config.toml
attn_scale = 0.135
init_std_o = 0.0
lr_mult_o = 1.5
max_steps = 7322
MLP neurons of a small language model. Each row is named by its layer, matrix (up: input weights) and neuron, and shows model dimensions 32-159. Each number is 50 + 15 x the weight over its row's rms, rounded and kept within 0 to 99.
After each neuron's rows, "fires on" lists the tokens most often at its 100 highest values on Wikipedia text that the model never trained on.

L5.up294:78 17 33 13 29 44 38 58 62 68 42 49 41 68 27 54 51 50 38 71 62 48 39 55 57 63 54 75 57 36 44 50 57 69 66 67 28 47 39 19 39 63 64 17 87 47 60 68 53 35 47 61 58 48 52 44 82 38 38 70 31 73 48 13 41 31 58 34 33 55 39 34 56 66 27 43 39 38 58 48 60 43 55 65 60 20 57 87 54 61 58 58 45 47 63 48 60 04 64 42 47 56 45 69 43 55 34 28 30 59 48 38 83 59 48 79 24 74 38 58 84 40 42 27 56 30 58 47
fires on: "n", "l", "it", "ial", "ed", "yl"

L7.up984:45 28 75 49 47 29 53 88 48 46 67 55 47 27 48 59 32 44 70 49 57 48 76 44 49 45 56 29 21 39 42 75 19 57 42 67 87 49 52 19 85 65 24 64 45 63 68 71 36 45 62 42 49 53 59 36 67 26 42 59 55 51 55 53 58 55 44 79 44 46 57 51 63 30 17 50 35 46 28 47 50 30 39 54 53 45 41 30 48 71 51 49 33 64 61 57 36 67 51 46 47 53 55 15 22 68 57 43 62 46 58 47 23 34 23 34 37 20 48 54 49 50 64 62 52 36 34 62
fires on: ",", " would", " to", " that"

L5.up492:61 85 43 58 45 73 45 13 45 56 71 41 58 63 12 54 53 42 55 66 43 43 48 32 53 50 28 52 36 43 81 49 43 38 54 47 18 74 11 79 43 47 50 24 49 33 45 30 61 39 52 63 59 63 43 66 48 44 70 56 98 41 42 47 44 43 64 46 58 56 78 41 58 41 61 20 53 49 61 39 25 55 28 49 71 70 64 49 63 48 55 53 50 57 38 54 79 52 31 37 48 73 44 47 54 44 54 76 61 57 71 53 48 58 43 68 46 57 64 35 25 59 68 63 70 16 31 19
fires on: "c", "ah", "ce", "'", "ing", "a"

L6.up915:24 63 30 14 36 46 54 45 55 53 71 65 45 23 38 61 37 45 40 45 57 54 83 54 62 41 58 53 54 50 61 66 69 55 37 44 48 52 43 53 26 45 53 38 72 57 45 65 43 25 44 56 49 07 30 34 57 45 40 43 81 32 34 36 59 59 42 52 76 42 60 10 62 57 62 45 43 56 32 41 42 36 71 41 49 65 18 44 33 57 69 35 35 53 44 50 40 37 47 77 57 70 63 53 27 35 26 64 54 62 63 39 38 53 76 30 70 33 21 77 43 49 54 74 73 57 44 81
fires on: ",", "),", ");", ";", " and"

L6.up544:47 16 49 31 18 24 61 54 63 25 32 50 66 39 37 47 53 57 33 37 51 56 58 39 41 34 45 42 63 36 49 49 50 53 51 66 52 58 19 64 66 38 44 44 13 69 40 63 72 31 62 58 28 53 58 51 49 55 32 44 30 58 77 51 24 79 43 68 32 26 38 55 68 49 54 76 75 58 51 55 43 60 46 60 47 66 51 53 67 59 47 35 54 43 37 79 67 65 33 56 55 39 84 42 48 39 60 39 46 19 24 54 47 37 74 51 31 65 81 66 56 60 50 63 61 48 28 26
fires on: "s", "h", " of", "ing"

L4.up273:21 51 60 24 56 57 48 63 39 39 47 52 45 36 48 80 75 25 79 77 27 61 68 51 53 26 52 39 37 42 35 53 62 43 52 66 54 54 52 35 44 49 58 49 37 59 35 47 87 79 22 54 67 54 53 77 68 23 63 45 56 33 66 48 53 34 51 44 40 63 58 87 35 58 48 44 68 61 64 45 53 39 35 36 58 66 51 54 69 67 53 57 60 21 60 27 28 43 41 42 07 32 52 71 64 53 60 43 41 43 63 52 90 34 52 38 65 47 53 50 36 36 65 58 33 61 32 45
fires on: "il", "on", ",", "t", "le", "ess"

L4.up8:52 55 44 55 42 20 44 64 65 40 10 64 40 51 17 55 11 57 62 58 52 45 55 74 40 57 52 85 48 58 62 65 61 25 76 54 74 41 42 39 21 65 58 56 66 49 44 32 54 39 50 17 53 47 55 78 40 63 30 61 51 73 45 51 29 37 66 50 49 31 44 36 75 55 55 65 59 65 26 36 36 41 73 61 45 63 71 52 52 59 57 44 51 68 47 44 64 77 57 55 47 54 62 91 57 45 54 30 50 49 61 44 43 68 80 30 47 46 38 67 49 58 58 61 42 32 51 57
fires on: "ol", ":", "ed", " la", "ite"

L11.up286:26 50 60 57 44 32 43 69 61 42 28 49 55 55 45 52 52 41 44 46 64 56 73 44 47 58 63 40 69 55 22 49 61 81 93 56 34 60 50 38 32 62 85 61 57 57 60 30 38 58 62 51 35 61 26 68 39 28 47 41 21 24 56 60 55 45 67 22 50 76 49 55 46 41 56 41 41 61 19 56 75 40 57 66 45 62 39 50 30 41 44 47 46 35 77 37 23 51 37 61 48 73 69 59 51 76 62 34 99 48 51 71 33 53 51 58 55 45 26 44 67 37 36 59 30 46 55 28
fires on: " G", " g", "g"

L7.up78:68 40 39 74 57 56 72 43 32 53 53 57 60 03 60 49 59 58 43 38 44 49 30 41 44 17 24 36 77 42 59 48 43 83 29 68 57 58 53 68 73 72 49 44 49 30 54 29 67 49 36 50 40 22 38 35 44 54 39 31 42 59 38 48 54 34 68 47 41 30 59 45 50 47 51 40 50 38 28 41 38 87 58 54 37 32 45 53 47 50 50 33 56 43 42 68 57 69 36 41 46 37 07 52 71 62 69 62 75 80 52 11 54 43 43 41 46 27 39 38 44 78 41 72 47 56 37 54
fires on: "ron", "on", "op", "ard", "oc", "ac"

L8.up995:61 60 79 28 37 55 48 27 48 66 45 41 27 64 46 40 85 48 57 48 64 59 64 64 15 28 40 32 30 55 16 34 64 64 26 85 49 54 34 49 47 42 41 65 71 48 53 44 31 36 42 42 56 60 75 57 54 38 31 32 29 76 44 55 38 28 36 61 45 49 30 48 49 52 48 44 50 34 65 46 67 22 76 57 61 54 30 50 53 26 33 37 54 45 69 55 73 43 59 44 36 63 73 57 74 44 49 45 47 40 56 56 54 80 29 71 53 41 71 25 64 51 80 49 37 67 32 72
fires on: " th", "th", " Th", "Th", " years"

L8.up49:61 45 60 49 39 29 75 67 50 60 44 65 05 27 19 54 48 37 73 56 32 47 73 52 47 50 35 35 68 59 54 73 45 30 46 35 51 40 47 22 68 38 40 94 32 31 28 57 59 26 50 56 58 48 46 81 53 69 52 35 49 31 72 42 67 46 55 41 56 56 41 23 38 45 44 50 29 52 27 40 36 46 56 66 49 28 72 42 26 47 47 28 61 79 81 42 41 39 40 52 41 37 48 56 38 68 48 70 61 64 88 59 48 43 20 51 36 38 51 34 31 24 84 47 47 58 54 53
fires on: ",", " to", "),", ":"

L11.up448:50 34 45 35 16 40 41 63 50 47 62 50 39 38 45 67 31 78 68 44 78 50 48 22 70 27 43 51 53 59 46 69 52 42 43 36 35 52 40 59 43 57 25 66 69 68 48 50 50 65 34 65 43 59 71 39 59 42 46 29 37 41 59 54 72 63 51 66 36 70 46 78 53 23 85 54 55 47 61 42 66 36 47 57 50 34 58 36 40 64 59 42 30 68 33 74 53 38 38 52 46 08 47 71 41 85 38 42 57 59 44 42 57 59 54 82 51 73 70 65 41 39 38 63 30 46 60 46
fires on: " n", " S", " c", " N", " R", " C"

L11.up255:45 42 30 50 48 56 43 47 47 45 45 36 34 39 62 59 57 59 58 43 55 19 65 64 43 63 39 46 72 56 24 93 57 41 55 53 34 49 49 61 73 21 47 77 49 56 47 65 37 38 62 36 31 10 38 65 60 42 45 36 51 54 44 48 64 46 32 59 41 41 45 67 34 41 75 42 48 41 64 47 60 46 61 65 37 54 59 67 58 59 48 53 68 44 32 33 29 57 55 35 60 34 88 57 65 46 54 36 40 33 54 29 49 46 83 76 28 70 65 31 38 60 69 53 33 03 74 44
fires on: "A", " T", " E", "E", "T"

L8.up820:18 42 65 53 55 57 62 79 63 68 56 69 34 42 57 82 63 62 53 37 36 69 52 71 36 38 27 35 15 61 43 39 05 41 17 63 46 44 26 64 79 19 51 59 62 46 72 30 59 70 61 62 50 54 49 34 37 21 54 28 63 29 25 54 57 61 43 52 57 44 37 44 37 47 49 28 60 28 61 30 52 45 27 15 67 55 28 69 75 50 64 49 44 35 43 65 45 61 36 21 64 38 61 55 70 62 12 37 40 01 41 52 48 60 26 20 36 57 52 74 58 49 31 57 50 56 37 51
fires on: " (", ","

L11.up932:50 69 49 66 60 59 52 42 35 65 37 57 38 32 20 50 58 66 56 49 49 48 44 51 34 50 61 57 72 49 64 48 55 30 44 28 24 87 72 59 61 86 40 81 51 36 11 26 52 48 67 41 40 64 71 71 18 36 45 81 23 49 11 22 44 52 73 67 42 44 51 56 55 40 41 39 70 38 61 31 65 30 54 40 36 44 41 48 61 44 46 61 62 65 52 39 60 22 58 26 54 41 59 41 47 50 60 23 31 58 30 37 63 47 64 78 60 22 26 59 43 65 48 36 55 48 56 67
fires on: " s", " la", " La", " p", " comp"

L8.up688:38 48 50 36 41 72 74 59 56 47 68 66 54 56 63 52 47 43 54 31 58 54 93 46 30 77 57 33 41 36 43 53 59 56 61 29 58 71 53 68 85 87 34 66 42 46 46 94 73 30 60 52 50 64 35 46 52 28 33 63 70 56 46 45 58 46 50 40 57 43 27 48 43 51 49 45 44 48 61 67 49 32 31 32 54 43 60 50 43 68 51 24 54 49 29 21 30 43 19 26 22 52 46 40 67 44 37 49 32 45 42 50 63 42 69 27 69 32 57 78 34 45 58 55 53 35 58 30
fires on: " the", "t", "g", ":", "-"

L11.up695:34 57 64 68 27 38 58 65 73 48 48 65 44 46 66 59 41 87 49 63 54 21 39 53 19 69 63 44 51 58 55 46 33 72 76 25 35 38 38 42 11 51 11 70 66 70 55 42 49 55 33 63 50 51 60 52 55 57 61 64 43 53 56 41 45 15 69 36 51 56 25 36 55 64 60 39 55 44 50 48 82 32 27 70 39 56 33 38 61 42 57 51 58 50 34 67 57 44 58 48 83 43 66 73 46 55 57 45 32 58 42 37 50 42 40 78 24 65 73 73 62 51 33 30 33 54 54 15
fires on: " F", " R", " S", " N", "-", " A"

L4.up452:43 23 35 59 42 41 36 43 72 53 59 77 72 46 50 43 64 53 40 50 26 43 58 60 66 69 57 46 43 53 48 22 58 28 51 54 57 62 20 52 53 46 63 68 67 81 34 44 62 60 76 62 50 20 64 45 46 42 52 36 28 63 58 43 09 34 56 68 52 41 50 52 54 61 71 75 69 80 83 57 22 42 60 58 39 34 45 71 38 72 48 45 46 64 35 52 35 68 26 49 30 39 40 26 47 23 46 35 20 41 75 55 45 40 64 64 69 79 55 36 31 48 55 56 65 48 48 52
fires on: "ed", "es", " ext", "ing", "s", " dist"

L8.up739:55 54 50 29 42 60 74 30 55 42 40 62 46 31 64 55 61 60 36 50 34 49 31 44 40 30 42 39 55 52 40 62 51 60 53 54 62 45 50 44 48 35 62 55 33 31 46 68 33 69 74 60 66 53 47 68 36 73 44 57 45 54 49 42 47 57 31 52 58 47 28 30 58 30 52 66 54 58 25 59 34 87 46 57 59 85 54 22 40 57 51 11 51 41 72 69 84 45 34 57 27 31 47 41 53 48 69 54 15 39 31 68 27 69 40 31 55 38 48 61 51 62 36 80 68 58 29 49
fires on: "ing", "es", " of", " by", "s", " to"

L11.up51:61 60 36 62 41 61 47 29 34 70 14 64 28 46 48 50 21 42 48 39 45 93 50 47 76 65 72 41 34 58 35 18 44 54 52 62 62 38 27 38 30 73 69 50 57 55 43 51 37 36 49 60 49 76 62 38 44 44 72 73 37 47 55 68 31 48 28 61 18 48 54 70 54 22 65 51 26 88 40 49 31 56 69 39 52 46 45 60 40 41 36 49 64 48 26 54 47 38 46 37 49 46 52 35 35 57 46 64 51 30 64 32 54 55 54 34 55 32 47 75 47 18 93 56 44 34 46 40
fires on: "u", "and", "e", "i", " th", "et"

L7.up631:81 76 43 63 63 61 18 48 64 62 37 72 33 33 50 43 58 56 50 45 32 27 58 53 57 44 52 33 52 51 35 73 27 62 57 52 56 55 45 53 60 66 38 75 40 44 36 47 57 57 52 39 45 34 57 60 73 82 43 35 54 60 69 51 60 54 73 30 54 69 52 58 40 34 62 29 48 23 37 58 38 50 30 41 66 78 66 25 44 44 67 21 60 70 88 35 37 64 62 60 36 35 42 62 38 29 61 41 77 64 44 56 53 66 63 46 32 37 67 67 64 17 53 33 50 59 47 65
fires on: " from", ",", " the", " to", " The", " As"

L5.up127:24 54 37 28 50 45 55 49 67 60 53 47 63 55 36 36 65 33 39 64 41 17 58 53 32 31 30 40 75 56 54 27 43 22 30 57 46 57 46 54 45 38 20 72 61 44 50 60 45 47 82 85 35 78 44 77 35 36 44 48 58 33 60 46 46 53 43 79 53 40 46 40 58 46 50 57 25 62 29 38 45 28 43 53 44 79 31 48 51 29 48 80 65 53 51 31 30 45 85 51 62 55 79 68 62 56 46 54 33 45 79 55 58 65 63 31 58 49 60 66 39 29 37 66 49 44 45 61
fires on: "ory", "ch", "re", "I", "ol", "at"

L7.up513:55 63 31 51 50 35 60 69 11 48 70 56 53 53 19 49 68 37 55 47 60 59 64 46 17 23 47 39 61 64 43 57 33 48 44 34 52 81 58 48 30 51 50 77 51 46 53 51 45 53 65 43 66 45 68 43 45 19 56 47 60 63 42 37 39 36 61 54 50 60 69 15 31 39 68 50 54 51 47 69 49 26 56 52 48 69 45 74 55 37 45 42 66 54 77 47 47 52 58 63 51 38 69 63 29 70 57 46 19 69 50 64 31 61 53 49 48 46 49 86 52 26 66 32 24 43 58 73
fires on: "u", "ust", "b", "d", " to", "o"

L8.up980:74 48 55 30 29 41 24 46 39 34 33 42 46 34 65 67 26 53 47 37 58 25 68 42 49 60 39 46 54 39 45 37 45 90 59 34 70 42 56 64 54 23 54 56 58 45 58 59 41 25 64 55 29 23 48 64 72 54 68 66 77 39 49 51 52 66 51 25 52 46 78 70 48 47 58 34 55 60 49 71 56 65 58 43 51 51 14 46 34 62 59 51 36 68 50 39 66 58 33 50 79 72 64 63 39 55 44 56 40 39 34 79 54 44 52 56 57 27 39 55 67 37 57 63 35 58 36 63
fires on: ",", ");", "),", ".", ";", ":"

L10.up168:51 54 35 51 19 40 42 48 58 74 56 38 33 49 86 44 61 22 43 60 76 69 40 34 39 23 38 64 21 56 34 51 36 45 49 26 24 56 34 30 54 31 54 37 67 40 89 23 76 61 42 38 58 52 35 40 69 62 75 37 39 32 44 35 40 57 59 46 64 46 24 57 69 37 40 53 45 33 52 30 37 33 49 44 43 48 42 50 47 52 55 65 79 38 40 38 54 74 39 45 55 46 64 33 76 44 34 37 53 33 78 49 91 55 31 55 40 60 40 44 57 74 33 17 49 48 43 54
fires on: " (", " ", " ["

L7.up850:65 57 31 22 61 53 34 47 45 45 82 52 77 46 32 68 11 54 63 48 25 49 32 41 67 24 43 27 30 75 56 35 48 70 26 28 37 69 60 69 53 65 50 48 56 80 49 33 33 19 84 31 49 31 60 51 64 44 44 70 50 25 38 38 61 56 62 56 39 51 44 49 40 37 46 68 41 47 43 85 23 32 71 67 29 69 58 64 61 37 42 69 66 51 32 41 30 55 32 41 61 43 20 40 31 70 49 52 50 63 23 39 47 40 62 60 28 60 40 61 77 40 69 44 27 32 55 70
fires on: "a", "u", ".", "ina", "o", "son"

L6.up922:36 36 53 35 11 36 64 38 53 53 55 58 38 52 74 23 44 52 63 51 53 50 56 59 47 37 39 30 54 21 70 24 43 43 59 51 48 71 62 44 55 39 68 48 61 50 26 64 60 30 31 78 53 41 60 40 56 60 43 43 13 14 64 29 55 56 46 70 31 32 43 30 47 26 55 79 59 45 40 58 47 41 46 59 49 44 49 44 55 56 60 28 84 51 75 56 85 28 50 67 70 42 62 57 59 51 65 38 34 38 57 49 59 52 81 66 57 67 35 22 30 24 66 61 75 36 37 46
fires on: " of", "ed", ".", "ing", " |"

L8.up310:49 32 39 18 59 79 67 64 47 57 66 27 44 34 41 66 26 34 40 44 30 39 62 48 68 81 56 27 74 48 51 82 70 38 61 70 49 77 14 48 49 59 55 54 57 50 58 60 50 36 46 47 51 34 56 44 57 53 52 71 42 34 61 34 43 43 84 20 73 30 25 30 60 46 43 66 68 58 64 24 48 71 58 45 48 66 45 10 20 49 45 40 53 75 66 53 59 71 42 64 20 52 40 53 52 51 51 52 62 51 68 37 54 39 46 51 18 39 56 43 54 72 55 44 48 22 44 51
fires on: ".", ",", ";", " of"

L4.up649:66 50 44 55 56 53 27 54 19 39 39 23 27 40 25 44 30 29 46 73 91 56 57 41 22 51 46 38 56 52 33 32 66 61 46 73 60 67 31 28 60 43 32 50 63 81 68 52 67 22 50 72 46 63 42 66 34 51 42 37 31 57 73 14 49 44 26 43 33 34 56 49 39 44 47 49 67 20 65 65 48 28 43 57 60 65 41 64 29 68 53 67 50 49 59 73 47 76 69 70 30 28 51 35 47 43 43 53 36 38 79 66 43 81 48 57 69 33 38 65 46 81 44 63 52 48 50 35
fires on: "-", "o", "i", "ach", "ross", "eb"

L8.up559:39 55 41 81 43 73 70 54 35 39 58 33 40 34 55 48 20 60 63 54 57 67 66 43 57 51 58 38 54 66 37 56 58 44 54 51 48 41 78 62 38 61 34 45 31 69 59 35 58 37 62 57 61 73 52 76 57 63 46 56 56 39 39 64 42 37 57 64 25 46 32 51 40 28 49 65 19 72 32 49 40 50 44 40 60 61 31 35 41 37 37 43 38 57 26 60 41 11 16 21 53 60 77 47 60 58 74 56 38 52 63 40 53 41 66 49 55 61 43 41 50 52 48 58 45 46 67 45
fires on: "-", "i", "e", "a", "u"

L5.up733:53 71 58 64 52 44 34 39 41 71 48 45 19 36 45 45 46 32 51 52 84 46 46 46 25 51 47 70 55 50 59 62 36 46 62 75 80 47 57 47 46 72 52 63 54 65 60 49 41 49 50 41 46 46 44 66 30 23 57 48 37 22 62 43 31 53 41 45 24 59 35 77 69 54 64 60 52 50 86 42 63 47 11 22 80 35 55 53 57 43 41 64 32 64 59 28 23 28 32 58 58 31 54 44 23 44 47 92 24 58 65 30 45 75 68 81 56 54 68 62 37 45 56 58 19 28 55 51
fires on: "i", "o", "t", "or", "ach"

L5.up291:67 51 38 37 58 20 53 61 25 38 53 42 48 37 43 71 18 33 21 55 50 70 67 32 54 50 58 40 60 49 31 64 53 66 43 46 34 51 43 68 58 37 19 51 47 58 37 43 34 45 44 53 39 52 59 38 54 37 52 51 31 61 37 36 44 76 30 15 29 63 52 00 54 41 67 56 32 35 39 57 36 47 39 64 42 37 20 44 76 73 48 57 50 42 45 42 49 50 53 55 45 30 35 44 43 44 25 36 71 47 52 84 77 47 61 67 61 81 47 86 42 72 23 39 47 48 43 45
fires on: "o", "ing", "-", "il", "l"

L5.up850:34 27 38 38 57 35 37 56 49 74 83 65 49 77 62 23 51 29 49 49 57 38 27 63 65 40 37 50 49 78 41 43 41 50 65 67 68 59 45 44 74 74 71 36 54 44 62 50 68 47 51 61 51 50 38 56 64 48 59 56 55 46 89 51 55 25 38 24 51 51 28 75 62 33 47 58 36 55 35 37 50 42 39 58 59 47 38 82 80 40 39 47 56 76 89 20 82 50 51 73 31 35 41 31 56 49 48 42 75 80 47 38 69 60 40 59 47 73 26 35 56 57 11 26 77 39 32 55
fires on: "it", "ed", "ot", "ill", "or", "b"

L5.up435:43 46 20 26 50 52 57 56 36 41 47 25 68 75 26 58 60 69 76 72 54 81 43 72 67 33 68 27 36 24 45 41 69 57 53 56 35 57 41 22 55 69 34 35 50 56 40 41 48 44 53 41 54 57 99 41 61 43 39 45 68 69 54 48 49 32 44 33 63 67 43 54 68 43 65 59 42 30 49 28 40 51 54 70 36 40 50 54 54 85 47 61 60 49 33 48 43 18 32 33 49 57 51 42 50 54 79 52 58 57 45 56 47 40 45 81 37 28 44 50 65 40 43 33 35 43 43 46
fires on: "a", "ra", "s", "al", "it", "n"

L10.up403:49 54 13 50 45 72 69 40 47 27 44 58 65 48 53 39 35 59 37 57 34 54 67 59 66 37 28 53 28 44 47 79 45 41 35 26 44 30 42 44 75 40 68 49 44 62 42 27 74 69 34 58 45 45 64 59 56 33 54 64 64 67 43 37 55 44 90 45 61 24 47 64 47 54 49 46 21 48 63 37 23 76 47 42 21 59 38 44 68 39 74 40 59 53 29 71 27 68 54 55 31 44 46 70 16 51 55 37 61 73 64 58 68 47 35 36 49 59 21 71 43 32 65 54 62 59 57 56
fires on: " is", ",", " was", " sc"

L8.up743:48 28 62 35 37 53 54 59 59 24 00 57 53 66 49 30 50 48 62 69 73 44 43 34 54 68 37 39 69 37 26 90 72 75 54 66 61 78 32 53 52 41 79 70 30 58 67 35 39 79 72 43 33 49 62 59 39 55 38 29 43 41 34 75 39 37 38 27 63 45 61 39 79 53 40 52 39 51 34 49 68 46 81 40 64 36 34 66 40 52 62 57 46 35 22 33 37 27 57 13 49 51 59 49 33 47 32 63 64 61 43 69 43 50 65 72 43 38 59 33 35 19 45 66 44 42 62 28
fires on: " g", " G"

L4.up603:75 57 56 53 36 30 27 59 37 30 24 54 42 52 66 61 27 54 55 77 27 59 44 37 44 44 31 40 54 36 47 46 45 41 45 43 47 52 40 55 46 63 59 52 31 53 39 44 41 63 42 62 60 53 48 32 65 34 52 34 72 27 46 59 34 50 66 46 48 29 60 46 22 52 37 52 38 40 57 41 25 35 67 60 57 62 29 61 76 53 49 75 42 37 72 56 33 43 50 58 43 54 54 50 52 40 64 88 75 21 80 46 69 29 55 24 49 64 86 39 31 42 44 63 23 33 31 48
fires on: "p", "ain", "ong", "il", "on", "en"

L8.up219:34 51 45 41 60 54 62 71 46 22 59 62 45 37 48 45 54 45 41 40 64 70 58 54 34 55 42 54 42 33 37 33 56 41 78 43 54 65 47 33 57 33 58 59 40 76 39 62 71 45 53 38 48 39 44 46 51 42 30 31 68 99 62 56 09 53 49 40 35 48 61 85 36 45 66 58 52 47 54 45 72 43 34 38 53 46 58 56 60 71 53 52 25 37 74 50 49 44 53 27 26 68 55 37 53 46 56 39 40 52 56 35 48 33 63 58 55 27 36 68 41 52 33 83 42 43 46 55
fires on: "ot", "ult", "ict", "t", "itle", "-"

L7.up503:70 29 47 02 28 38 44 30 55 62 38 88 39 34 32 50 70 32 38 75 38 44 52 74 50 46 44 37 36 63 67 47 68 35 49 68 30 99 33 85 53 43 69 60 40 45 43 65 48 18 71 46 70 17 31 45 73 59 30 52 46 38 33 45 61 49 66 72 40 26 59 54 71 47 66 60 59 69 55 43 49 44 50 69 47 46 48 64 49 60 66 52 22 76 25 79 66 49 47 68 70 39 52 45 53 58 37 60 26 45 56 37 45 38 62 62 32 21 55 31 49 42 42 61 49 71 30 58
fires on: "s", "ing", "es", "ed", "ers", "ates"

L8.up719:27 32 60 57 42 65 47 73 63 37 41 81 66 41 26 38 41 44 49 46 42 49 45 37 68 22 22 48 37 38 48 61 37 39 51 52 70 41 52 37 54 38 66 64 44 49 27 23 68 63 41 62 71 51 59 84 48 35 49 35 53 59 53 53 59 52 35 38 22 40 60 47 44 39 27 39 34 38 43 60 23 68 37 42 50 20 43 45 66 61 72 62 54 48 29 85 45 40 76 46 52 37 40 37 61 35 59 32 76 59 58 57 16 45 36 35 42 47 33 61 44 64 45 43 55 25 10 60
fires on: " was", " is", ",", " are"

L4.up559:58 46 61 67 55 43 28 75 34 52 23 36 64 31 04 44 10 87 54 32 39 44 48 34 54 26 56 49 54 86 36 46 36 40 71 37 55 55 32 36 28 40 41 46 40 48 70 23 41 35 75 64 59 57 52 57 52 58 34 59 34 50 25 71 47 27 29 59 50 30 69 40 47 54 57 59 53 41 36 41 79 63 57 80 58 64 80 35 30 69 57 51 77 74 44 35 81 28 50 69 38 38 47 59 50 54 47 54 38 23 55 51 49 38 42 53 42 41 65 70 37 45 45 53 39 26 49 54
fires on: "res", "a", "ite", "ed", "ue"

L10.up990:47 57 45 69 84 38 52 48 56 59 40 48 45 58 51 56 61 63 61 42 32 35 79 28 52 22 49 48 45 47 14 46 47 59 64 18 51 54 45 41 61 84 54 66 58 48 62 66 33 43 43 58 23 50 30 41 35 73 63 17 66 51 47 34 62 65 26 63 52 41 34 40 70 33 59 64 49 52 78 31 36 58 54 68 59 60 66 42 43 26 45 52 35 49 90 50 48 67 66 50 38 47 40 35 55 42 27 24 54 41 49 64 38 55 43 62 51 38 53 33 23 52 39 68 50 55 41 49
fires on: " m", "\n", "og"

L10.up192:49 50 46 45 43 65 31 51 45 65 66 33 58 43 47 63 70 47 68 56 74 36 55 62 72 50 41 45 52 73 58 52 69 42 49 63 46 40 44 36 41 24 85 49 63 64 59 49 34 64 51 19 67 30 69 68 46 01 62 49 64 53 54 52 56 33 55 16 38 62 60 43 24 42 49 47 17 55 53 41 61 41 52 77 44 61 62 30 42 36 66 65 53 56 37 70 41 36 23 65 40 63 64 60 46 48 37 57 49 51 60 24 51 31 51 28 39 67 53 34 43 70 49 75 20 27 57 60
fires on: " T", " t", "T"

L11.up103:59 37 54 26 30 64 33 65 65 71 16 81 70 80 74 46 37 28 56 55 70 59 43 26 43 48 40 58 46 46 60 33 27 48 61 00 42 33 61 44 53 45 46 36 59 54 84 50 48 57 51 33 46 74 70 47 52 70 35 24 63 61 57 51 68 43 62 53 40 38 42 41 57 40 42 64 48 43 58 23 47 66 48 35 60 54 49 42 55 41 44 49 55 61 71 49 72 41 40 77 45 45 71 32 57 60 54 49 65 46 49 46 57 54 44 43 44 71 32 49 73 69 48 44 46 27 48 52
fires on: " ", " ph", " Ph", "ed"

L6.up256:46 69 38 67 65 56 76 64 42 30 58 37 22 67 27 44 48 43 23 40 60 47 71 40 73 55 42 48 59 42 40 51 51 33 34 21 72 41 47 39 71 77 39 60 44 52 81 35 80 44 33 47 49 42 57 56 41 51 47 31 53 55 36 28 53 45 28 58 58 71 64 49 38 56 65 54 52 46 48 34 45 55 56 44 38 44 60 47 53 59 50 59 35 37 69 40 51 35 64 70 37 20 32 38 49 95 52 60 65 52 50 55 55 65 33 67 18 23 57 82 23 52 51 69 54 56 37 20
fires on: "\n", "ike", "re", "-", "le", "h"

L5.up675:63 44 25 67 50 17 37 26 31 64 64 81 47 38 69 48 69 63 46 27 41 45 75 52 26 34 56 48 59 43 41 31 34 39 37 44 39 64 61 52 33 30 37 25 80 37 56 48 59 46 47 35 47 50 41 39 82 53 41 63 35 41 51 37 48 56 48 27 51 35 82 78 55 39 34 80 45 63 35 55 53 24 79 49 83 58 64 66 64 54 77 67 58 54 28 17 54 60 28 62 46 34 56 37 50 67 38 36 41 69 75 34 64 75 50 24 54 52 23 44 33 46 48 54 61 44 61 48
fires on: "==", " ", "===="

L10.up608:48 52 23 45 36 52 74 64 40 76 42 55 30 47 39 55 43 60 27 39 42 83 37 64 42 23 38 65 43 41 40 56 57 59 48 51 57 50 36 53 48 60 63 51 67 28 52 51 69 48 49 72 60 43 66 66 74 63 33 34 80 22 57 34 57 59 43 64 46 45 35 43 55 27 36 60 57 17 56 44 68 52 48 58 59 60 63 46 31 46 25 56 23 58 52 48 56 30 53 62 39 54 20 66 64 38 61 60 29 61 26 93 61 58 21 55 44 44 41 48 39 42 46 56 76 56 69 46
fires on: " ev", " with", "ith", "ing", "ap", "it"